From a checkpoint of a small transformer trained on Wikipedia.
Size: 16 layers, MLP 1536 SwiGLU.
Architecture: RMSNorm before each block, rotary positions, no biases in attention or MLP, untied embeddings, normalized queries and keys.
Training: 470M tokens, 7772 steps.
MLP neurons of a small language model. Each row is named by its layer, matrix (down: output weights) and neuron, and shows model dimensions 144-239. Each number is 128 + 24 x the weight over its row's rms, rounded and kept within 0 to 255. A neuron's up and down rows have the sign that makes its largest values positive.
A block is one neuron, or neurons of one layer that tend to fire together. After each block is what it responds to, as a language model described it from the Wikipedia text at the highest values.

L12.down766 [158 124 107 139 124 140 108 136 128  92  97 156 145  89 107 184 155 111 101 146 157  71 144  71 164 119 143 138 157 116 148 136 115 125 143  68 167 126 159 123 147 133 133 161 136 151 118  97 170 160 125 165 144 127 122  91 135 131 145 145 144 136 167 158 106 107 138 135  79 110 128 136  95 151 182 125 160 135 140  99 115 147 148  65 116 100 104 119 134 132 138 125 117 125 159 125]
Responds to: Pre-verb adverbs and particles. Adverbs, infinitival to, and similar words placed just before a verb or predicate, e.g. only, even, not, perhaps, finally, to (expand), before (being).

L6.down242 [141 127 113 152 172 159 137  95 121 136 136 111 135 101 144 162 137 142 143  97 115 114  94  88 100 110 111 142 134 138 105  62 140  92 152  70 123 146 140  84 145 128  82 118 153 138 153  84 151 119 114 107  81 125 136 124 156 126 192 107 137 157 122 109 117  84  95 133 229 113 150 147 116 127 136  95 149 148 119  83  91 114  98 128 144 109 122 140 125 108 161 124 122 100 167 145]
L6.down564 [105 140  98 122 136 160 104  97 125 107 118 113 140 131 137 157 103 125 127  68 123 173 165  72  99  71 123  75 125  96 141 118 148 129 125 143 152  89  97 136 131 102 107 117 146 103 154  98 132 175 104 140 137 157 154 120 137 132 108  92 130  85 159 115 123 127  88 142 105 133 103 103  98 147 124  76 167 129 133 142 107  75 132 122 118 113 107  93 167 124 148 131 135 139 120 118]
L6.down697 [178 124 147 124 135 142 127 135 100 105 107 151 116 109 141 108 129 117 139 153  95 114 125 131 113 118 153 113 113 144  88  92 149 154 129  89 129 133  95 158 145 118  89 119 126 124 108 150 109 172 135 130 141 115 171 136 137 123 142 126 169 161  96  96 129 125 128 158 174 122 130 181  95 136 131 107 101 153 142 143 146  94 161 153 112 153 108 163 122 110 169 126  93 128 123 153]
L6.down815 [149 112 146 130 154 114 140 116 122 139 117 104 120 105 159 124 170 168  89 127 146 152 174 125 146  92 106 161 100 125 153 129 132 156 100 128 147 114 124  95 120 109 111 114 115 135 130 138 121 128  94 131 110 100 161  90 133 104 166 156  87 136 124 154 152 133 175 101  36 124  74 131 129  89 148 141  79 143 145  96 107 123 131 112 147 153  87 111  96  89 134 167 122 110 186 112]
L6.down821 [130 115 149 127 109 131 178 139 112 158 127 132 106 120 123 118  97 145 162 122 156 202 134 126 121  95 109 163 130  80  97 115 149 104 132 130 151 160 143 127 143 113 132 110 105 138 153 113 150 149 144 141 131 116 129 142  93  81 121 127 173  99 138 151 168 136 112 118 130 153 182  86 160 112 120  82 155 150 132 160 123 125 119 148 127 145 144 138 138 117 136 155 128 102 144 146]
L6.down1143 [149 129 124 127 120 140 151 159 141 151 151 124 123 116 181 130 121 183 111 113 142 126 148 150 139 108 107 151 132 120 109 133 166 136 161 117  94 140 101 101 122 102 139 138 120 150 149 130 141 101 123 148 121 127 148 123 112 132 124 142 116 143  89 171 136 100 153 130 167  98 123 162 120 147 123 119  61 150 129 153 101 114 113 123 129 125 105 146 130 108 127 150 140 127 124 124]
L6.down1201 [ 97 194 126 121 143 151 147 133  85 135  88 152 100 150 132 152 161 130 105 136 150 131 126  98  87 112  68 140 135 109  51 127 131 144 106 120 130 141 115 114 115 104 132 105 145 162 158  99 134 111 168 136 109 146 147 100 141 119 137 137 119 113 123 136 114 140 126 142 153 125  89 159 127 147 140  95 145 122 110 123  75 118 113  96 124 137 102 118 148 145 169 113 148 120 150 139]
L6.down1317 [133 138 133 122 122 160 104  81 139  89 131 128 186 122  99 148 151  92 134 137 131  89 119 153 123 131 105 118 130 123 157 119 116 131 110 101 101 172 107 162 123 130 105  96 102 122 145 161 151 160 111 114 133 129 182 140 148 136 161 130 148 136 122 120 103 130 131 156 182  80 143 176 129 129 121 126 131 145  99  95 144 122 119 104 137 140 104 138 142 113 145 149 102 124 153 107]
Responds to: Mid-word and byte fragments. Partial UTF-8 byte tokens for special characters (zero-width joiners in table scores, ğ, ī, Cyrillic), and mid-word pieces like In|stitu|tion, Ac|tive.

L9.down159 [120 165 116 167 116 121 131 141 120 128 128 126 160 120 120 135 161 126 124 100  97 142 126 130 106 130 124 145 172 103 106 125 125  99 102 108 155 125 154 119 127 158 131 150  92 122 135 167 142 121 106 142 152 127 141 130 137 132 124 112 171 101  81 137 125 115 163 107  30 141  94 102 145 136 149 107 137  80 121 150 143 114 110 159  93 142 129 125 111 141 119 149 112 120 125 134]
L9.down242 [123 137 148 108 135 105 127 149 143 100 102 106 102 160 166  94 139 112 134 148 134 131 115 149 138 135 119 135 132 146 148 133 151 167 153 117 158 117  99 141 121 131 123 186 135 132 111 148  95 150 197 168 130 133 139  89 151 152  94 117 133 124 114 128 120 126 168 114 131 118  97 149 132 109 149 130 133 148 166 112 145 140 110 118  92 144 127 107 134 119 109  72 154 156  97 124]
L9.down368 [122 127 118 133 109 128 125 126 102 136  83 151 128  93 116 119 113 129 154 156  74 109 149 122 152 104 142 122 126 125 111  95 158 170 138 144 111 139 166  91 114 115 137  91 115 150  91 137 116 105 156 124 139 150 166 144  96 148 148 139  90 138 100 132  82 110 109 151 134 130 140 109 143 150 160 138 111 177 110 156 137 102 119 105 143 151 141 134 156 128 121 122 126 159  84 137]
L9.down431 [156  97 154 106 151 119  90 175  89 133  97 144 136 115 102 149  56 119 121 137 118 157  97 163 134 139 135 113 150 152 130 128 103 117 121 100 142 157 116  84 140 131 110 147  56 106  96 116 167 119 169 164 152 138 117 114 174 124 107  98 126 112 128 201  86 154  90 116 176  79 107 135 130 111 114 115 135 107 108 151 166  92 130  99 117 172 147 153 106 124 115 130 100 110 113 104]
L9.down673 [135 140 137 110 121 158 118 101 155 112  91  95 111 167 120  80 107 111  83 157 127 131 142 143 136 100 106 165 124  94 126 138 156  98 172 146 126 194 100  89 139 114 146 136 141 145  93 113 134 151 144 100 104 140 114 112 136 142 154 157 129 108 120 128 106 172 112 149 155 123 103 107 102 131 139 101 136 142 108 115 165 168 149 100 144 133  97 156  98 131 118 135 147 102 142 159]
L9.down989 [ 89 104  74 153 161 140 125  77 170 127 134  94 124 125 109 130 121 129 108 129 128 138 122  96 150 140 121 148 156 112 153 148 136 136 102  79 135 127 125 125  74 120  86  91 122 116 122 116 154 112 151 175 126 116 122  97 109 168 129 134 126 114  82  98 115 163  83 135 132  96 137 123 140 137 148 108 150 165 101 110 137 128 152 115  48 115 142 109 112 115 154 116 155 131  90 122]
L9.down1253 [129 146  97 123 125 148  95 167 148  65 138 116 122 168 165 181 140 130 119 124 138 118 142 146  84 155 130 152 120 149  69 117 151 131 134 122 120 153 123 127 176 151 130  82 106 105 144 126 141 122 137 141  96 121 140 112 146  56 146 112 100 106 129 151 132 125 141 152 193  87 127 131 122  96 141 152 122 173 129 117 118  89 118 162 125  92 109 104 173 151 144 151 108 118  86 115]
L9.down1444 [130 122  96 150 135 106 170 144 131 105 110 111 175 143 147 153 135 137 135 179 105 108 170 110 107 118 136  91 110 119 143 153 171 122 109 129  99 133 140 170  96 107 130  88 138 119  94  87 216 144 125  93 112 116  92 121  96 108 150 136 109 144 127 150 104 110 109 129 113 136 105 151 123 111 129 117 133  93 146 123 129 144 116 134 153 125 138  98 117 140 103 101 130 126 132 121]
Responds to: Statistics and table cells. Final digits of multi-digit figures and the cells or headers that follow them in census and sports stat tables, e.g. 2,66|5, 3,97|7, Goals, GD.

L6.down0 [114 133 134 124 124 129 137 145 150 163  82 128 132  95 126 105 134 132 136 115 128 156 151 130 136 112 112 157  67 118 143 121 149 116 144 120 110  84 115  87  84 117 154 131 112 139  91 146  98 127 140 132 146 143 150 106 156  97 160 136 147 124 177 153 128 143  91 105 176 100 150 147 147 119  80 105 124 146 150 133 140 140  87 133 172 138  95 102 114 135 128 114 133 115 151 116]
L6.down362 [120 138 106 139 149 132 130  45 139 158 149  69 125 146 122 122 112 136 100 149 132 116 139 151 174 136 132 131 155  88 139 122 123 120 123 100 135 138  91 146 133 105 114  89 141 186 112 166 124 141 125 144 149 144 134 127 106 118 138 100 151 110 140 122 116 136 152 129  44 124 154  97 133 147 123 113 117 137 115 111 150 103 137 121 136 137 197 102  97 117 142  84 115 155 128  58]
L6.down607 [139 143 147 139 120  98 109 128 151  92  80 117  84 127 127 157 133 135 124 130 122 143 121 165 144 123  86 121 106 129  84 101 144 110 127 144 157 128 131 114 167 152  82 159 133 141 106 133 105 129 125 158 123 156 134  94  78 121 118 112 146 141 143  88 119 122 154 110 243 171 128 152 138 121 114 164 148 140 138 145  97 127 155 101 120 119 121 146 159  94 110 158 124 147 145  88]
L6.down747 [135 120 126 152 155 144 135  87 147 117 123 161 129 109 139 119  85  95 107 136 125 100 116 121 139  99 143 152 104 172 140 162 101 127 132 116 138 121 118 138 130 132 138 155 118 129 176 136 169 111 149 102  87 122 103 162 118  90 129 125 150 166 166  92 113 132 170 115  39 108 119 119 150 121 130 158 135 122 115 100 165 144 109 155 129  97 154 150 160 132 116 150 112  98 131 118]
L6.down776 [146 125  98 142 158 161 118 150 112 123  97 118 165 112 108 160 152 105 144 134  80 150 161 163 118 117 162 134 144 148  71 103 162 177 120 127 125 121 126 103 113 126 161 118 145  98  81 145 122  73 172  62 160 109 161  84 141  91 119  94 117 125  95 142 155 127 143  93 130 160 103 141 110  96 114 111 140 138  98 156 150 119 116 120 131 135 149 116 145 157 111 169 185 163 126 109]
L6.down1134 [103 141 134  98 176 131 151 131 146 148 176 105 141 156 110 187  86 118 120 115 160 133 126 137  76 126 174 146 170  90 145 131 141 138 163 108 105 152 118 131 130 124 137 115 130 145 152 137 157 127 133 153 123 140 125 130 133 149  91 101 147 148 162 142 150  77 150 138 140  30  90 151 122  88 127 151 138 112 126 118 104 174 118 116 162 134 132 129  99 101 105  90 107 162 165 107]
L6.down1150 [153 159 125  45 145 142 118 126  97 147 156 115  85 111 122 157 124 144 104 123 113  98 126  85 142 121 163 129 139 144 114 132 155 113 154 137 134 140 129 103 150 161 128 116 125 110 125 130 124 122 155 137 113 111 100 125 134 147 105 107 178 135 151 148 152 135 181 181 135 124  85 136 154  97 109 145 156 118 118 114 143 151 144 180 144 135 122 109 140 164 135 173 154 146 100 107]
L6.down1246 [139  83 136 156 122 142 102 130 147 132 160 119  83 130 148 152 119 160 137 120 137 136 133 146 150 117 165  85 104  92  78 112 129 131 109 157 123 100 112 108 106 167 176 128 129 129 114  98  88 153 141 135 146 138 128 130 130 134 129 133 103 155 103 132 145 123 142 159  74 128 108  64 120 108 101 153  98 136 119 128 114  77 128  71 111 138  98 137 145 118  79 108 156 117 108 132]
Responds to: Word-completing suffix pieces. Final word pieces that complete a split word, mostly -en endings (spoken, outspoken, proven, beaten, toughen) and today; weaker on table pipes and list dashes.

L6.down204 [147 110 149  80 122 100 165 105 127  84  68 119 138 112 126 103 104 156  83 137 140 144 124 155 142  99 103 132 121 188 115 164 111 132 118 134 140 169 116 117 126 104 157 131 135 102 101 139 111 154 169 127 141 134 120 156 133 123 152 138  85 133 185 105 132 135 129 126  93 115 139 126 120 143 138 129 110 121 137 164 130 145  79 112 153  72 123 114 139 110 152  88 183  92 152 113]
L6.down397 [126 143 132 159 110 130 122 171 174  87  39 158 118 155 102 135 136 118 114 100 129  99 132  93 124 120 120 129 164 135 109 110 128 116 116 146 135 129  97 143 142 120 126 101  90 130 124 130 131 135 127 132 129 136 100 153 149 111 134 157 119 118 155  73 131 145 132 140  55 145 132 145 175 160 111 117 102  93 125 156 105  98 115 192 118 133 156  93 129 145 171  96 141 147 113 108]
L6.down887 [147 119 116  93 113 115 144 131 111 133 140 139 120 111 161  73 114 152 111  84 127 125 152 122 128 114 124 133 119 114 111 137 149 123 149  98 172 121 122 147 110 113  99 114 145 143 143 167 156  97 103 147 142 118 101 132 127  89 122 148 115 145 161 134 151 166 109 110  77 128 149  69 121 121 132 140 118 135 139  95 128 137 113 154 128 132 136 131 152 167 100 164 131 133 143  97]
L6.down1168 [114 134 169 174 133 134 196 125  91 116 128 151 102 152 153 113 125  78 165 177 134 135 106 157 134 133 105  87 148 131 104 124 133 158 101 112 128 110 138 139 143 140 110 107 100 130  86 152 146 112 114 141 130  99 144 146 177 132 118 134 142 121 116 131 179 127  75 149  96 155 115  80 113 136 126 133 164 130  98  78  99  93 128 113  93 131 163 134 137 131  73 136  94  78 113 118]
L6.down1247 [124 116 164 115 142 127  89 114 155 128 160 100 121 151 125 128 175 129 135 132 146 151 105 155 143 153 114 150 144 138 127 151 116 109 116 138  89 136 163 138  99 151 138 155  83 148 152 124 130 163 165 150 120 153 139 184  86 163 119 162 101 175 124  98 130  93 111 147 146 147  86 104 130 145 100 187 123 108 103 128 176 145 110 156 124  84 144 104 141 134 112 114 185 116 164 122]
L6.down1339 [113 147 124 111 171 116 129 113 104 107 135 150  92 140 153  98 144 139 133 162 121 155 138 138  97 131 162 147 141 143 134 189 141 117 117  98 106 102 132 146 132 131 131 117 114 124 125 127 116  97 103 106 164 160 134 148 168 114 160 135 125 160 117 182 123 132 134 144 155 103 128 121 116 103 110 115 105 136 133 138 166 126 145 109 138 139 151  71 134 148 144 183 145 149 135 141]
L6.down1349 [ 98 130 118 124  86 119 150 124 123 109 178 134 126 103 142 125 117  93 141 134 125 156 137 101 142 114 118 128 118 131 170  85 134 118 106  84 136 149 130 131 132  94 181 115 136 140 149 151 128 106 141 153 147 100 105 117 115 145 121 114 142 114 113 153 122 163 146 141 205 133 131 134 147 114 105 129 103 139 106  94 144  97 150 160 107 128 124 114  96 104 122 144 112 133 168  87]
L6.down1363 [149  94 152  98 110 117 132  97  95 126 145 160 142 154 129 121 121  86 153 134 149 102 124 134 168 142 117 115 123 118 156  97 124  90  99 138 141 161 128 107 115 101 112 122 116 152 156 160 113  99 133 136 132 146 115 112 115 147 119  82 155 132 106 120 115 155 126 123 212  81  85 123 136  85 122 146 109 123 128 102 110 147 135 121 115 148  99 126 103 101 121 115 125 146 138 104]
Responds to: Numbers in table cells. Mainly multi-digit number pieces inside data tables, between pipes or in measurements (humidity 72, vote counts, 1.29 km²); also "character" (characterized, someone's character).

L12.down1049 [124 140 137 133 140  73 152 128 130 173 121 137 145 104 137  94 170 183 147 116  83 132  72 137 111 123 102 131 128  97 143 112 144 136 144 137 126 102 106 124 171 115 118 123 161 119 142 132 161 179 130 129 122 175 129 131  90 160 156 139 178 177 185 153 123  88  95 157 132  97 135 105 132 122 141 138 129 109 138 145 127 118 117 187 103 147 162  96 112 161 154 129  99 131 112 130]
Responds to: Mid-word continuation fragments. Short word pieces inside a longer word split by the tokenizer, right after the opening fragment, such as p‑and‑emic, Sans‑k‑rit, up‑gr‑ade, s‑op‑rano.

L9.down147 [159 141 126 144 121 114 101 202 176 138 107 126 140 133  96 125 132 101 110 111  88 106 137 128 128 135 122 140 100 139 116  92 116  89 135  93 122 142 111 151  86 136 111 132 144 115 139 109 125 121  79 146 100 136  98  82  87 148 141 106 110  84 162 141 100 104 147  69  32 190 146  78 126 120 157 156 177 117 103 144 122 132 115 123 133 131 120 116  94 121 121 154 131 171 149 108]
L9.down309 [ 99 143 134  95 118 137 106 148 127 107  88  86 100  85  93 125 151 113 110 137 104 101 101  81  91 149 124 130 130 136 107  81 132 123 124 127 105 100 137 119 103 156 117 129  86 135 111 137 162 126  90 107 128 114 112 102 138 101 157  90 107 134 144 111 136 133 124 117  37 152  88 135 109 111 119 118 129 106 133 133 137 126 130 122 138 133 125 130 135  99 143 156 119 128 151 107]
L9.down536 [147 147 120 129 124 143 108 141 132 105  90 124  94 154 126 154 121 111  95 149 134  97 129 128 103 145 145 114 144  87 146  90  98 105 135 145 112  93 117  99  88 138 123 183 134 170  88 136 132 161 130 183 145 142 128 106 170 100  80 129 128 128 146 148 125 135 129 108   0 237 149 124 110 113 120 154  94 101 138 178 163 122 148 159 123 138 104 150 120 145 136 112  92 135 148 155]
L9.down913 [110  85 157 123 155 127 139 149 154 127 108 133 140 144 144 111 110 135 152 139 121 125 101 143 120 145 126 115 125 123 138 104 148 131 113 126  92 120 122 103 141 163 134 123 121 156 136  89 123 149 133 145  93 157 134 125 105 128  93 116 114 108 149  97 152 111 133 124 167  90 164  76 143 152 118 145 132 144 114 106 164 140 115  45 110 104 134 133 140 128 141 136 160 142 110 106]
L9.down1093 [151 137 144 135 132 144 112 128 120 136 152 122 159 165  62 137 133 114  65  81 152 144 162 122  91 146 109 155 105 120 140  98 110 121 114  72 115 103 102 121 141 103 139 179 144  94 124 140 157 139 123 163 115 170  89  97 102 118 137 154 149  88 136 157 162 112 140 156 144 154  83 139  93 152 135 130 166 157 155 151 131 129  92 110 136 129 122 144 108  84 123 134 108 118 133 163]
L9.down1354 [134  95 127 144  77 139  90 162 141 138 125 126 140 131  76 132 143  98 160 123  81 102 139 155  75 170  81 110 142  92  98 136 120 164 103 115 106 173 142 127 121  93 115 124 158 128  72 129 153 138 134 109 139 151 129 133 143 104 129 142 120 155 136 144 100 108 156 135 104 141  90  97 125 127 160 122 111  84 122 160  80 137  68 171 117 130  77 154 123  97 132 182 139 102 165 152]
L9.down1355 [108  86 143 113 122  90 117 145 145 120 146 126 144 123  98 100 118 114 107  89 113 134 101 120  89 138 121 100 113 177 172  94  94 140 145  95 108  83  91 139 117 172 143 162 133 148 152 155 152 127 143 140 117 135 109 127 111  70 135  99 104 107 170 165 116 124 164 140  24 185 141  78 116 161 132 121 121 121 120 141 151  68 133 109 122 127 139 140 116 114 121 153  86 127 103 120]
L9.down1480 [139 114 107 101 135 147 124  94  72  97  99 129 108 155 150 163  74 126 170 104 146 116 112 146 103 169 113 171 164 137 126 141 148 119 132 112 107 119 140 141 105 142 190 149 133 133 118 111 139 138 145 123 154  83 114  78 157 121 110 110 110 150 124 120 143 114 127 122  84 105 129 132 140 165 135 125  85 105 118 194 149  96 172 142 120 122 129 125 140 105 152 131 148 118 127 164]
Responds to: Organization/group head nouns. Head nouns closing a noun phrase, mostly organizations or groups, such as company, band, team, before of, in, that, or began.

L6.down80 [119 125 116 129 114 141 144 122 165 106 132  74  89  88 103 126  80 113 117 152 151 117 121 107 169 151 134 183 129 138 164  95  94 119 109 106 123 121 125 100 164 146 123 141  95 151  82 137 132 151  92  99 122 125 149 154 168 123 111 108 141 116 141 119  83 144 130 134  24 129 137 135 126 130 135 128 147 124 128 155 125 103 159 117 101 144 167 132 151 123 132 112 133 138 145 102]
L6.down133 [142 154 110 114 134 116 151 118 132 100  87  93  84 142 121 122 128 133 155 164 136 128 103 144 168 172 122  75 105 120 128 124 131 124 173 115 167  77 123 128 116 138  35 110 133 156 109 125 112  82  83 103 111 134 124 126 111 143 110 121 132  91 164 126 126 152 129 117  92 135 149 152  94 104 147 117 173 135 108 134 122 115 160 136 148 101 106 116 129 127  93 102 144 136 133 114]
L6.down162 [115  78 139 108 132  99 128 172 134 135  89 115 113  98 133 148 114 124 158 162 160  92 160  97 126 125 157 119 150 115 110 129 137  99 130  73 114 107 129 121 131 183 104 137 111 126  98 122 140 131 120 148 128 137 103 173 174 110 169 165  96 103 160 106 150 123  72  97  62 158 149 144 132 128 121 114  96 132 149 162 130 134 164  91 142 155 158 162  82 145 120 101  96 131 121 137]
L6.down318 [102  76 110 152  92 153 103 127 127 111 134 120 130 154 162 112  74 149 114 133 125 111  94 125 113 113 101 105 130 143 113  98 114 110 128 125 106 114  71 149 119  97 187  79 146 118 112 115 150 120 150 100 135 117 163 125 127  74 105 166 135 116 145 172 132 144 147 117 134 170 112 114  98  86 175 122  89 112  97 160 112 140 106 114 114 152 119 130  92 111 114  86 117 139 124 124]
L6.down361 [150 136 102 144 123 157  91 148 123 146  82 112 133 108 149 132 105 104  83 139 118 143 111 144 106 138 158 177 157 117 116 138 124 143 123 148 148  87 120 150 128 121 134 154 138 183 111 142 121 129 167  93 145 162 128 140 133 122 148 125 108 144 119 134  91 147 155 105  20  62 106 104 148 117  94 109 114 106  89 127 126 100 110 136 112 124 125 135  90 126 139 158 129 103 172 127]
L6.down611 [135 115 194 139 174 112 136 179 156 139 150  87  79 150 133 103 113 116 132 114 153 152 103 160 124 132 111 115  81 137 131 114 125 110 175 149 169  97 136 121  75 159 111  68 139  98  98 122 146 121 127 125 148 167 126 124 157 132 144 174 125 114 130 123 130 106 100 136  88 147 122 141 120  78 150 123 129  86 137 147 122 115 116  98 158 114  91 150 149 132 165 108 108 137 109 128]
L6.down1354 [101 145 104 145 112 140 127  91 159 114 149 118  99 134 151 134  94 109 165 161 159  92  96 128 135 128 144 115 125 159 147 110 116 110 101 100 122 139 107 139 142 183 125 147 119 166 115 132 110 152 133 120 151 130 173 150 160 151  82 159 131 106 140 145 118 102 147 130   0 160 122 135 122 126 135 148 132 137 145 185 150 118 144 128 150 141  94 121  98 124 137 120 118 120 138  95]
L6.down1413 [102 118 135 120 126 124 108 128 153 117 114 146 130 125 111 124 130  99 143 127 144 112 136 127 119 170 120 131 114 100 145 160 122 165  87 150 129 122 107 120 129 107 123 119 130 131 141 175 109 107 157 126 122 126 132  94  93 157 103 135 101 150  87 141 130 106 113  91  32 165 128 113 163 141 123 151 114 119 126 152 173 106 125 101 116 121 106 133 101 151 117 100 104 110 127 172]
Responds to: Anaphoric collective nouns. Nouns and pronouns that refer back to an entity already named in the text, usually after "the": group, team, company, series, route, them, him.

L12.down545 [107 132 132 124 118 119 136 136 139 145 165  97 134 113  91 111 124 122 122 161  92 126 130 123 125 133 137 101  85 133  99 167 110 127 159 137 119 150 133 104 134 121 131 127 164  88 128 135 152 126 133 181 139 130 109 136 106 107 162 128 125 106 169 103 146 164 156 143  85 114 144 122 101 105  92  98 110 120 132 129 117 115 114 151 114 139 104 152  91 148 170  93 145 120 124  75]
Responds to: Final digits of numbers. Last digit chunk of a multi-digit number just before a unit or table pipe, as in 1,800 kg, 136 yards, 99 |; weaker on mid-word fragments like Mesolithic.

L12.down613 [149 138 148 114 140 116 135 112 173 136  93 152 168  92 137 170 127 158 122  85 106 162 139 150 146 132 141 142 166 137 138 152 142 135 110 127 137 106 117 127 152 107 137 141  82 161  85 173 100 139 151 129 137 139  78 128  96 102 102  85 141  71  92 127 153 131 179  90 157 133 154 115 134 117 179 137 104 172 100 125 127 140  97 141 119  96 136 147 150 157 102 111 139 110 178 116]
Responds to: Infobox field labels. Infobox-style list fields, mostly the leading dash, the end of the field name and its colon (Net-work:, Status:, Propulsion:); weaker on scattered mid-word pieces in prose (surr-end-ered, reput-ation).